From a checkpoint of a small transformer trained on Wikipedia.
Size: width 448, vocabulary 32000.
Architecture: rotary positions, no biases in attention or MLP, untied embeddings.
Training: 321M tokens, 4903 steps.
MLP neurons of a small language model. Each row is named by its layer, matrix (gate and up: input weights) and neuron, and shows model dimensions 48-143. Each number is 128 + 24 x the weight over its row's rms, rounded and kept within 0 to 255. Numbers have three digits each. A neuron's up and down rows have the sign that makes its largest values positive.
Before each neuron's rows, "fires on" lists the tokens most often at its 100 highest values on Wikipedia text that the model never trained on; "fires after" lists the tokens most often just before its 100 highest values on Wikipedia text that the model never trained on.

fires on: "\n", "ing"
fires after: ".", ")."
L3.gate525:138135123108129113130097119110120122109162131150141140089110145112120178121102141155082166074188162153164098122073106137089141153125112115166117104116118156106142103085146140143126161147183128139175108157146123167102100131113133100147144112123091161172133117175105146131109103158163119136
L3.up525:145103140130133146150112092069127126140138154090132196132158132133136145144134161187134139094062147111123093128150131104077119114174099105100098113142174099132127113115123137113139122117151169150124093114116132129148129154104093092159118130165146156149073096093129113165105130146143096121

fires on: "|", "\n", "|---|", "|---|---|", " \""
fires after: "\n"
L6.gate510:128165158131107142129136153115125119127085189080110123144147116158106135126122147105151132192130097147126155128112091179175145112161118198172110103124122139156120114117117153085088148147139197129100154133154090118138138104149119139103130119108112135108176106131178130114112128136138118094
L6.up510:161163132105125088123079102111144082127153165136145112150120102119140111108119174133110071119130114119079111153120120135121145107115133120147117131141137128080136127155115106136093104098130133146125107148147136085178141123129132140142122129138086136071132132113157151195122106118131104169

fires on: "\n", " were", " that", " have"
fires after: "\n", ",", " to"
L3.gate722:131137185128133098152149103152114128134163083101164151138083111108179115149134137156138112154155157105146090142109147151099137078128106165095098162133155156108166182108128133109151124126101100148123128135121094166134119093102129082136110073123113125151097131156116126105091116125120130169
L3.up722:155141108141082152115148132125110130173132142127137086077079145179104101134127109107120138135137119137118158097146134121135106141134144153101128128145102159133075068130129134107152152124136095103106114086134155060137127058151127113148150121099126133124072096087116139111114078140152144136

fires on: "|", " Date", "B", " GA", " GF", " L"
fires after: " |", "\n", " ("
L6.gate350:144101151117128138107095151094100129127138121171147141147151101114119123122141136130112091141123125115108162110101106126158169150114108092110127144135099145143143167096125116128115136179129129167092134157146100148150127098152117106095102126169096101114096122100093104137133154136123089116
L6.up350:124110146158125115131107166131143080143085149129081114088105097139153123166143098124179130138103170142132136119130098119150126083124097141170098110113146138125102177138146114131165139124142161171118126129175150160163135104153143117108108144149138141143138106093126091108120128124125132151

fires on: " ", "'", " of"
fires after: " |", " University", " Women"
L3.gate74:137102121145142128172133139162116149110116103134079115144179129148124112121126133099132103090115172152127119177143146101111131121114121088146075094105119078118124149123140127111119114102130147118173121139143114120118107120182138162124105175163133136142111146139124138117077124142107131143
L3.up74:109132142093160107138120074141158121181103097125161147132132096117139113122171102146083098159129155136111112148102139146165091173163127173142160148131112143138150081126141142145065138152145131154150120138104141138170127077164113069148133102140086133154107167112147115156147124142127105102

fires on: "\n", "=="
fires after: " =", " career"
L6.gate567:150145176116132132160148116120134081112148159136169122138137154127124115168113147157105143120127129122131109162095107125144117138116126154176147157132179127174113158114121091132115084103130122120131117149109155099145144151109143159047122174117128151123148124113140125132086157137101141122
L6.up567:111135135162130124120156087116113121116126142119113162130095116165127115127113128140100153168124128139162113148136069114102119116073137131121120136163090078139104121142145102130127125127128125137120097102149098130180142098122148096145082120133134127127160108154160138109144170068124114115

fires on: "\n", " de"
fires after: "\n", " ("
L3.gate518:136110175124148127115142141135156149123104165128116128136141151113061109112085137170149152135083160134141102125134115133136139128106089139144107119112161175107125132113125118130165128141099161089135132115140117121094103105088148148115105133109095120131137152092134140144121139128145136145
L3.up518:152128119101120125106155134117103167179159133150136165133123154128153152148149152096099121106099089145078177103132097145120133163096142166130080117108107110117095140101089150119095139134130131158113139097114088162151129133087109099102160109113144128116115152103159128150122132078133140096

fires on: "\n", " by", "re", "g", ","
fires after: ".", " W", " developed"
L3.gate243:133118120098147145122113146124102146127162104115152144132163148086130130127094139140142159139161090113173145047146161112120141133121102103158077110096083153109109113117084115123140134147146211111136119104152090154143123137145121112109136141146120134156109131108140118134118089108122114122
L3.up243:119148157127129143150085083144096128138162136157082106114158154107152156096138114106097152156103140156128073129135139177080153149139104148134121101149085146136130112122142128122150153112117142101118132115135115124149146095155141137146156133118098156129130112105137119096123126134115094135

fires on: "s", "sol", " had", "'", " is"
fires after: "'", " I", " there", " There", " they"
L3.gate554:119143154073112129140133161140118126155107108111110133154113132123081088118100089124113129123117095128109144164106107166137111113121095161172133146126120136136125172131122123136092126135129129093115137133164131069096113107167134139123127134116086108156141140109097085090122117155132140125
L3.up554:124127128123101085160143113106141137139126135113100078148080177140072137120143113136134137115085117114112125126142160148118153084090108097093131141131149147132126120120138132143133146142114107119125113187156128140115159127150117142158179122144139146118137156126136150132099120111096141099

fires on: "s", "'", "x", "on"
fires after: "'", " Men", " Women", " women", " E"
L3.gate771:112089109109140095108103166148161149138129107171149122153108092145112123111111159123139142145150148114137116112141150136151128136107108126081119117102090107124135125122102169088133145152103171112100114107097138098096138152114132181140116138171148110105107144141117103086072109131133114081
L3.up771:135180121107146116150086160107132165132103118119159122116135144145141141138116092161123157128134083117164162111144139109080145120090100128133158146133112153133157118122145113083129159119112115130118147120174129153162130116100097165123057088163167152087134143144120115128150127140072112137